config.yaml
n_layer: 13
d_model: 384
n_head: 3
n_kv_head: 3
head_dim: 128
d_mlp: 1536
vocab_size: 18235
activation: "gelu"
norm: "layernorm"
norm_place: "pre"
norm_eps: 1e-05
positions: "alibi"
qk_norm: false
attn_scale: 0.0884
bias: "all"
tie_embeddings: true
parallel_block: false
extras: ["capped logits"]
init: "normal"
init_std_qkv: 0.0279
init_std_o: 0.00548
init_std_up: 0.0279
init_std_down: 0.00548
optimizer: "muon"
lr: 0.00157
lr_mult_o: 0.635
lr_mult_down: 3.0
beta1: 0.9
lr_head: 0.0135
grad_clip: 2.0
warmup_steps: 200
schedule: "wsd"
decay_fraction: 0.594
decay_shape: "square"
final_lr_fraction: 0.0
batch_tokens: 131072
seq_len: 384
doc_mask: true
train_tokens: 698200000
steps: 5327
dataset: "wikipedia_en"
MLP neurons of a small language model. Each row is named by its layer, matrix (up: input weights; down: output weights) and neuron, and shows model dimensions 128-255. Each number is 50 + 12 x the weight over its row's rms, rounded and kept within 0 to 99.
A block is one neuron, or neurons of one layer that tend to fire together. After each block is what it responds to, as a language model described it from the Wikipedia text at the highest values.

L10.up175:46 63 50 50 46 47 69 57 78 60 69 54 38 47 64 35 56 45 59 66 80 69 23 37 71 60 57 69 45 64 65 32 50 41 54 36 20 54 48 39 64 53 48 46 75 59 35 42 36 51 35 44 39 57 14 52 49 38 55 59 37 29 30 63 55 63 40 48 67 55 51 24 58 49 67 43 42 60 22 40 51 73 45 48 49 72 56 44 47 57 43 48 46 66 42 48 60 47 61 41 44 59 34 38 50 62 43 42 45 49 38 43 48 40 63 44 47 47 57 64 26 62 74 55 54 74 49 77
L10.down175:52 40 48 69 45 41 59 48 46 40 53 54 73 46 57 58 63 36 48 32 44 35 49 68 38 56 69 45 49 69 61 60 72 62 51 54 49 28 23 50 71 54 56 51 44 40 40 41 45 50 69 48 57 67 62 56 66 61 29 40 68 34 47 54 60 58 60 57 20 41 52 49 25 43 30 44 56 59 44 73 42 25 56 49 56 43 49 47 41 61 65 50 48 51 42 66 20 61 59 47 44 67 59 63 49 37 65 39 55 51 53 68 57 50 57 49 56 38 39 53 63 77 38 61 50 31 49 36
L10.up855:34 51 53 60 57 46 44 63 51 51 62 71 37 70 45 44 54 40 44 59 30 62 48 45 65 35 34 65 40 35 54 56 46 49 49 60 55 37 45 56 31 37 42 53 68 80 40 35 52 41 45 56 35 64 55 65 61 68 59 41 43 09 61 69 75 43 59 30 43 44 68 37 66 60 47 33 47 49 54 58 37 30 46 31 20 64 61 62 52 42 73 44 64 68 68 44 54 42 55 36 46 44 31 39 29 47 59 51 52 36 58 58 74 72 55 25 62 53 45 49 30 50 54 38 27 53 64 48
L10.down855:57 59 48 38 46 49 42 37 54 37 69 48 45 61 69 49 32 50 61 58 52 47 49 55 39 54 66 62 73 76 45 80 45 30 50 51 60 38 40 44 49 52 71 51 64 42 62 44 50 57 52 60 56 35 48 33 53 44 47 36 49 34 34 50 33 58 57 47 47 56 47 57 38 54 56 57 37 55 62 51 67 49 48 79 48 24 59 52 25 57 63 36 47 44 61 64 57 48 34 68 43 75 71 51 63 52 59 26 36 43 52 47 38 63 36 49 36 52 52 46 65 46 76 69 46 43 68 29
L10.up998:42 47 47 53 42 48 58 32 31 59 63 42 48 44 49 43 61 68 55 37 38 25 54 49 48 67 63 60 73 50 49 56 52 70 61 61 42 55 40 55 67 57 54 53 71 67 46 68 40 47 56 39 45 56 59 74 42 41 50 62 39 50 38 49 38 62 52 30 52 60 40 48 48 54 35 29 57 71 50 47 68 24 49 56 54 60 40 48 60 41 68 32 71 73 32 55 37 53 62 34 58 54 47 40 63 57 47 65 71 68 56 54 52 28 52 60 36 53 44 38 38 20 14 61 45 53 43 67
L10.down998:54 35 57 58 56 54 38 42 59 34 49 58 40 46 51 50 49 63 34 42 53 54 52 50 59 27 37 51 63 40 50 70 45 31 65 46 37 43 63 56 37 42 48 23 24 53 62 61 51 73 51 54 63 67 62 42 42 25 47 47 56 56 40 49 58 58 38 70 45 36 45 37 56 61 46 41 64 56 44 44 46 56 62 33 44 67 66 51 50 59 46 69 61 30 43 35 50 76 41 58 39 58 44 38 68 49 43 58 71 61 31 34 69 41 37 53 45 67 36 45 62 66 59 43 55 42 52 47
L10.up1482:62 61 67 38 34 48 59 60 27 59 45 56 30 33 56 58 36 30 51 52 63 57 44 62 51 66 44 57 66 62 53 26 52 50 64 26 52 65 48 46 61 46 46 41 45 48 25 52 56 52 48 49 60 50 47 54 48 48 54 56 22 30 29 68 51 60 62 45 62 53 53 61 37 55 47 65 51 69 44 71 38 72 55 68 40 52 56 46 39 48 51 43 57 49 55 69 66 47 50 70 67 55 62 49 39 31 43 54 42 64 50 46 58 60 74 31 50 62 71 56 61 42 76 25 39 34 38 61
L10.down1482:61 39 46 67 62 74 46 73 52 47 63 57 13 64 34 37 30 62 60 32 64 28 43 51 64 61 48 43 41 30 53 66 36 45 43 54 43 55 61 41 66 42 26 35 42 54 35 47 52 41 67 71 37 41 48 46 71 55 27 46 53 46 38 53 66 55 45 57 54 60 63 51 48 60 44 41 73 47 34 47 42 50 53 47 58 66 56 34 49 55 54 57 33 63 29 53 65 56 58 40 61 52 29 51 45 77 57 51 32 58 47 51 52 45 46 49 46 62 48 61 47 57 44 24 56 54 44 61
Description: Mid-number digit continuation. Fires inside multi-digit numbers just before more digits follow, such as decimal points (83.6, 124.8) and digit chunks after thousands commas (1,062; 50,175), mostly in statistics tables and census text.

L3.up996:60 58 56 42 67 57 48 46 34 53 44 67 42 69 58 70 47 40 54 40 43 59 42 43 30 54 43 33 55 57 65 73 56 28 66 42 46 16 64 53 61 59 42 47 48 35 50 55 32 55 68 41 59 38 56 46 31 42 39 47 46 43 54 44 53 55 45 45 46 56 56 62 65 56 62 44 57 45 39 38 66 55 60 56 65 45 59 47 66 45 53 24 41 77 48 54 57 59 47 45 50 40 57 41 48 44 55 33 49 58 69 56 59 56 43 71 36 46 51 49 58 40 42 62 71 21 49 61
L3.down996:41 32 41 51 71 48 59 54 60 53 65 49 55 47 52 62 31 43 75 45 63 56 45 45 26 61 53 67 48 37 40 62 44 40 39 22 31 66 46 65 74 63 39 39 44 41 59 60 56 53 49 39 71 66 49 29 49 52 36 34 52 34 48 68 41 64 49 61 51 54 55 54 53 54 50 43 31 59 43 41 65 81 33 60 49 33 60 30 48 23 34 48 56 52 67 45 40 42 56 70 56 63 49 46 64 35 44 54 59 54 70 40 34 51 61 56 76 39 35 37 24 43 58 64 44 51 47 52
Description: Separator after digits. Commas, colons, and dashes right after a number, such as the comma in full dates ("May 23, 1989"), thousands separators ("$20,169"), and track times ("3:31").

L10.up143:41 43 44 37 30 53 49 23 54 52 56 46 57 52 50 47 21 47 50 59 42 45 39 46 53 56 44 64 31 47 60 29 39 66 60 47 32 52 40 64 49 72 47 39 58 45 54 23 30 36 31 70 51 48 50 45 41 70 54 65 48 43 38 68 26 60 63 43 45 57 59 50 62 43 75 52 30 43 33 61 46 51 36 48 50 64 58 60 53 50 55 41 36 64 57 40 58 53 64 45 42 63 59 60 39 22 50 30 37 46 55 47 76 62 43 50 48 38 42 48 22 56 46 57 56 43 56 60
L10.down143:35 70 42 82 53 60 35 46 42 53 39 43 66 52 36 54 54 47 63 76 40 33 50 46 68 56 49 22 42 34 42 24 51 35 29 60 45 64 70 32 52 34 68 25 65 45 54 61 60 43 47 24 41 65 44 56 67 54 67 43 59 34 73 53 35 52 25 58 67 55 39 56 66 39 48 54 54 50 46 55 53 52 57 47 57 28 31 56 56 46 56 58 46 39 58 49 53 40 46 60 26 43 60 56 49 36 44 59 51 53 40 46 81 58 24 47 55 50 32 48 61 61 54 52 52 51 66 45
L10.up556:46 71 54 61 46 38 37 51 51 49 44 60 48 46 60 29 27 59 58 62 48 72 45 47 49 24 59 63 52 52 69 51 59 52 56 41 66 50 40 45 44 38 74 56 67 45 54 59 41 52 59 52 62 54 42 28 66 33 53 51 52 52 39 69 51 36 56 53 63 49 59 45 56 42 46 50 55 46 56 61 54 59 28 30 41 23 54 55 71 74 53 51 51 40 58 31 60 34 38 57 58 18 74 52 54 42 55 68 50 50 62 47 66 62 62 46 34 41 30 49 61 64 33 31 42 37 75 61
L10.down556:29 79 62 34 35 62 50 46 40 41 59 53 46 39 31 65 38 53 44 55 37 43 43 47 44 46 50 38 53 57 59 55 46 36 56 66 50 61 71 25 66 40 39 58 57 36 52 58 24 40 68 27 49 51 43 75 42 34 39 70 36 64 58 58 42 55 54 53 36 23 30 61 48 36 52 43 47 59 51 15 51 76 43 49 36 40 62 44 59 48 46 59 50 67 54 35 53 49 57 57 66 49 56 48 50 48 64 54 39 60 60 56 45 58 42 45 53 43 34 06 56 73 48 41 63 53 46 65
L10.up819:64 63 52 35 45 52 38 57 65 41 83 43 66 51 64 62 69 37 58 41 46 45 37 31 59 49 42 50 53 58 55 49 38 45 31 53 63 57 51 48 73 53 63 57 76 50 47 81 46 33 41 55 51 61 69 45 67 50 45 60 44 46 62 60 58 56 45 49 49 37 41 61 62 56 62 63 58 64 03 53 47 33 47 57 54 54 60 55 64 68 54 87 36 49 41 46 39 57 51 41 51 55 58 46 66 36 53 56 51 56 48 74 60 57 40 30 64 50 33 54 44 60 50 29 43 53 67 43
L10.down819:50 49 38 64 29 32 35 56 59 47 60 73 54 48 54 51 58 49 46 60 47 64 50 22 64 43 70 53 37 59 64 42 44 59 43 50 41 60 48 32 85 46 55 62 28 48 55 56 57 38 61 42 60 40 34 54 45 47 57 51 38 36 36 56 56 47 53 46 38 48 46 41 40 49 54 63 60 48 46 50 43 36 69 38 45 55 53 46 67 69 59 66 58 51 33 55 49 50 60 47 57 62 65 68 50 74 48 50 40 47 67 68 38 53 54 68 59 49 48 55 52 71 58 54 39 67 41 38
L10.up1453:48 46 47 27 40 43 47 45 60 36 62 61 62 56 35 43 42 34 38 33 32 46 29 48 65 64 55 74 65 56 51 45 53 39 37 31 41 72 63 44 46 39 62 60 59 56 50 42 56 53 46 41 63 48 59 49 53 55 60 48 74 57 46 39 46 41 65 47 48 49 76 43 72 61 28 49 16 63 59 54 54 54 84 58 55 55 58 57 45 63 62 35 38 52 56 48 50 60 53 64 46 42 82 61 37 53 28 46 43 46 57 37 48 31 35 50 67 64 44 31 68 49 44 53 49 78 45 27
L10.down1453:55 72 65 56 60 41 72 46 32 63 74 44 34 33 67 50 56 57 45 41 23 50 51 49 71 48 68 37 56 63 60 55 49 38 59 51 44 51 45 52 41 46 48 27 68 50 53 45 50 43 58 46 34 72 59 29 64 59 55 48 59 39 46 38 45 57 45 39 51 46 39 45 39 56 75 41 58 54 37 51 34 71 37 53 29 24 66 52 53 43 41 41 68 73 69 60 58 45 70 44 42 48 60 51 56 37 45 51 36 56 42 46 23 64 41 36 39 25 44 47 44 37 53 45 56 43 48 55
Description: Word-initial fragment pieces. Short opening pieces of words split into several tokens, often the second half of a compound, such as deep-w(ater), sid-e(ways), Power-t(rain), white-w(ashed), kn(ob).

L8.up251:60 61 64 56 59 47 53 56 62 53 56 41 52 41 46 33 41 60 51 52 48 58 53 47 45 64 45 68 38 36 33 21 56 70 66 51 44 40 53 32 68 53 49 35 59 48 61 72 32 50 32 54 53 65 26 48 48 36 54 46 55 61 59 40 73 40 43 43 75 48 48 41 60 40 56 61 74 69 31 69 47 45 47 82 54 36 65 41 70 40 61 59 53 71 63 21 47 46 67 59 17 59 36 41 52 65 48 63 68 54 60 56 50 48 66 47 28 52 61 73 53 51 59 62 28 55 41 69
L8.down251:60 28 57 52 65 44 52 36 42 36 39 46 52 54 82 54 54 64 59 42 50 52 54 54 62 53 37 54 61 53 65 60 53 56 56 41 39 37 62 50 69 49 48 64 32 38 52 23 36 55 42 49 50 52 59 66 45 64 60 69 64 55 55 62 42 76 54 49 46 58 66 63 35 47 56 63 25 36 63 42 49 49 49 48 70 79 41 52 33 50 40 36 48 42 36 43 34 64 69 34 57 40 60 55 44 58 59 42 44 36 19 58 82 57 53 49 38 67 18 31 58 51 56 37 39 51 60 42
L8.up820:40 47 80 43 42 52 36 33 64 54 52 50 53 53 40 79 63 54 47 35 55 44 38 56 56 70 49 73 54 37 73 47 58 47 45 53 55 56 58 52 46 68 69 43 48 48 32 59 45 49 57 53 69 32 32 50 48 59 38 28 23 56 53 59 36 41 64 34 40 55 66 59 58 60 64 42 49 55 58 73 53 70 56 49 51 79 21 52 31 32 42 74 40 51 64 57 41 40 59 45 62 73 44 47 78 51 57 60 41 74 42 43 47 56 43 41 37 46 61 52 42 56 64 44 28 47 63 47
L8.down820:48 53 32 43 53 53 70 67 33 38 59 42 46 53 57 65 51 72 60 82 51 70 61 34 43 33 53 45 59 50 31 48 63 56 55 38 53 66 38 47 39 50 54 54 46 49 65 40 37 54 37 42 53 63 62 32 79 53 67 32 54 53 46 49 61 47 61 63 69 63 50 44 47 40 43 51 35 39 60 56 52 52 34 58 66 53 56 67 22 58 61 46 66 45 54 34 31 69 44 46 56 44 72 50 63 54 53 42 54 20 57 51 59 47 48 40 35 39 49 73 69 47 46 62 66 48 35 39
L8.up919:68 34 51 41 46 56 44 21 48 49 54 59 46 29 39 79 40 47 42 51 52 57 43 43 60 62 36 40 45 44 55 61 58 33 47 42 50 57 48 28 28 42 85 56 62 61 53 57 52 56 62 64 53 34 23 53 56 58 35 61 42 31 70 38 47 39 56 48 37 57 40 37 29 56 21 53 36 57 65 53 47 52 16 60 37 63 56 61 71 52 66 51 65 45 54 49 55 50 68 58 59 60 44 43 40 50 42 39 54 48 68 52 45 45 36 43 51 47 33 55 40 57 72 52 37 34 48 61
L8.down919:50 44 39 72 75 38 41 53 47 44 64 38 49 70 57 49 34 49 72 35 51 57 54 44 32 45 43 19 45 51 39 70 45 64 57 54 41 54 65 54 55 50 39 57 51 42 34 46 54 45 47 42 48 54 66 66 47 37 53 36 44 55 30 39 49 68 55 56 52 62 58 53 53 38 30 49 45 43 78 69 49 46 15 71 54 61 47 47 37 56 75 55 68 50 54 31 39 75 32 42 50 50 46 60 72 46 40 76 61 47 64 59 43 48 53 41 46 32 60 41 53 48 51 38 57 36 35 36
L8.up1221:66 50 58 55 36 70 58 50 51 50 59 53 59 53 56 43 36 52 49 41 48 68 61 72 55 67 25 55 52 57 71 44 76 45 69 60 59 51 40 34 43 45 70 44 68 26 68 60 57 38 59 43 42 55 48 59 48 44 37 43 61 45 72 56 47 54 67 42 27 48 30 66 42 44 41 74 57 51 62 34 45 70 47 38 60 50 39 72 56 63 56 61 55 44 47 41 36 59 44 39 43 49 53 39 50 48 63 40 60 44 75 63 67 38 50 17 50 48 53 36 52 45 38 74 59 30 47 18
L8.down1221:46 23 55 50 44 48 35 66 30 36 53 48 41 71 53 49 35 59 66 28 60 52 39 41 34 63 70 54 43 48 38 45 49 49 55 55 55 43 51 40 59 40 28 30 46 32 53 35 35 39 45 61 53 43 48 27 47 59 71 53 64 50 47 35 59 57 54 55 49 46 47 52 38 45 49 57 44 75 61 61 48 22 49 53 45 47 77 66 34 46 54 34 56 51 49 60 34 58 43 45 55 51 60 38 48 42 37 48 45 52 44 77 63 52 33 38 53 55 39 43 56 41 53 62 53 50 62 56
Description: Number-internal separators. Decimal points, thousands commas and time colons right after a digit inside numbers, especially money ($2.50, $4,000, 17:00), with scattered other tokens.

L8.up272:33 49 46 36 58 55 39 74 47 41 62 44 56 52 55 57 51 46 53 45 24 63 54 43 66 43 49 38 56 67 60 67 63 47 48 35 44 41 49 42 41 26 93 44 55 29 65 44 73 48 52 51 70 57 66 36 44 62 48 58 21 25 40 54 55 41 39 40 47 49 34 32 52 55 32 51 46 63 60 43 54 35 45 46 43 50 45 50 57 47 48 60 71 47 63 43 48 41 50 45 60 42 59 54 54 37 62 55 49 72 43 70 54 68 50 32 42 44 30 61 73 63 40 46 66 48 65 46
L8.down272:70 42 73 47 30 24 46 44 41 48 48 70 59 38 46 33 50 36 51 49 49 58 43 60 48 41 52 65 65 61 33 68 75 40 62 54 56 44 65 42 71 47 63 73 38 27 44 45 34 38 49 47 49 40 56 22 63 55 66 42 40 50 65 42 27 49 37 56 43 31 36 47 46 54 61 28 39 69 54 41 44 54 52 58 35 21 52 48 45 58 38 44 41 40 42 58 59 48 66 58 59 52 45 55 71 56 52 72 43 45 34 63 46 64 37 69 64 43 53 24 72 53 36 61 44 44 60 33
L8.up789:41 55 69 28 59 62 49 57 38 56 76 22 54 25 52 32 28 73 57 41 38 59 38 40 37 37 49 57 38 69 64 63 35 42 41 52 62 49 63 37 52 54 48 53 45 30 58 44 58 45 53 62 43 56 43 41 45 45 59 36 45 45 51 47 58 35 54 45 59 50 59 91 58 43 31 27 49 59 62 62 51 42 47 52 46 75 53 49 68 33 42 54 48 43 53 56 42 50 36 68 67 58 63 53 54 52 53 74 64 40 56 47 43 43 40 51 22 31 29 35 52 66 68 41 41 43 62 56
L8.down789:78 49 60 37 29 32 59 44 52 54 57 57 55 48 39 57 70 60 49 47 48 42 51 55 47 50 39 40 41 60 51 65 59 75 64 42 58 71 51 53 50 51 28 53 69 49 63 55 55 30 31 23 59 40 54 40 44 53 51 53 69 46 65 50 41 43 73 44 35 56 24 51 39 51 52 50 56 65 36 71 55 68 33 56 30 35 69 20 41 61 50 66 32 39 55 62 57 70 49 57 77 45 45 58 48 36 59 69 51 39 51 53 49 48 60 32 49 47 60 53 60 52 37 59 70 69 46 52
L8.up1013:57 44 60 56 37 57 76 40 52 68 28 39 50 40 49 52 54 48 34 49 47 58 45 48 54 69 27 24 27 55 48 30 61 58 53 41 59 42 65 51 44 43 43 54 43 47 51 52 65 41 54 41 49 75 53 49 42 57 42 41 65 57 56 30 44 38 48 33 77 36 53 71 34 49 31 34 59 68 47 33 45 51 43 49 50 59 39 54 49 65 42 59 70 29 71 32 50 58 61 79 50 63 55 41 53 56 42 44 53 44 48 51 74 75 60 30 48 53 35 66 41 73 56 59 54 57 62 57
L8.down1013:62 63 50 39 34 32 50 44 55 57 34 42 40 57 34 61 53 32 56 39 41 52 54 56 33 57 58 60 58 56 41 33 58 51 53 51 48 32 59 51 45 46 57 50 66 56 61 48 55 48 56 78 50 35 58 37 58 68 73 54 45 51 71 40 57 43 48 36 53 54 40 60 41 35 61 53 35 44 56 58 55 36 50 62 46 64 60 66 41 30 50 66 24 47 75 57 54 67 55 37 29 50 42 47 57 49 59 56 45 54 58 64 75 37 44 38 50 40 45 51 53 77 51 47 58 35 52 48
L8.up1481:46 61 46 43 42 67 39 45 66 60 49 47 54 61 45 56 39 35 61 54 65 37 39 53 53 58 35 53 61 66 64 42 51 25 70 39 60 57 37 49 30 41 44 46 49 28 57 68 50 48 51 73 53 54 47 55 64 37 46 67 39 60 60 49 62 60 56 59 52 44 46 60 56 44 56 58 40 79 40 48 28 46 43 43 54 48 58 67 45 58 45 28 20 64 55 49 64 52 36 55 43 40 53 45 66 49 44 50 75 49 41 53 51 81 44 66 53 57 32 59 57 72 34 59 42 42 77 26
L8.down1481:68 40 27 48 50 27 51 54 55 54 50 59 65 65 48 30 36 56 52 57 44 64 43 21 50 44 51 48 44 72 68 46 48 45 43 52 49 37 50 75 28 48 37 64 22 55 37 53 37 48 36 61 34 58 62 56 51 47 54 55 52 35 70 73 49 69 50 46 54 51 44 56 67 28 38 35 36 38 46 56 43 44 69 43 45 54 43 27 37 50 59 37 66 36 32 43 34 40 46 53 41 41 51 54 31 64 64 54 44 30 47 43 59 46 27 42 47 72 42 48 56 60 56 48 41 40 26 24
Description: Name-initial syllable fragments. First short word piece of a surname or proper name split into pieces, usually consonant plus e, e.g. Weill, Heidegger, Leahy.

L3.up215:64 63 56 33 42 59 48 51 67 60 33 58 56 57 62 41 52 44 64 37 36 47 33 48 73 52 42 39 68 59 63 42 64 51 28 35 31 54 52 44 42 66 60 50 40 34 60 50 38 48 45 43 41 47 44 30 52 38 55 35 18 62 57 70 59 50 67 60 66 42 47 44 65 36 40 37 52 46 54 53 34 59 69 46 36 56 52 39 80 56 48 43 66 58 51 55 55 57 44 32 57 42 51 35 70 51 65 43 45 24 79 64 67 59 54 51 71 48 61 42 66 62 49 60 60 68 46 39
L3.down215:51 66 54 48 51 45 54 60 66 50 67 63 75 51 55 52 44 35 37 30 17 51 54 54 57 60 72 40 41 41 47 54 61 37 35 52 31 32 57 48 46 28 46 50 52 40 41 60 68 26 60 39 45 52 55 52 52 30 51 48 58 34 65 50 39 53 36 68 46 33 59 54 43 27 34 50 55 42 39 49 47 55 53 51 49 65 54 37 57 34 50 25 54 46 40 73 49 31 38 57 35 47 51 40 53 44 42 61 40 66 59 57 31 64 53 41 41 41 49 44 40 62 56 57 47 71 69 64
Description: Word-initial e fragments. First word-piece of a split word, usually containing the letter e and often after a quote, parenthesis or hyphen: e(lectric), Re(venge), co(ated).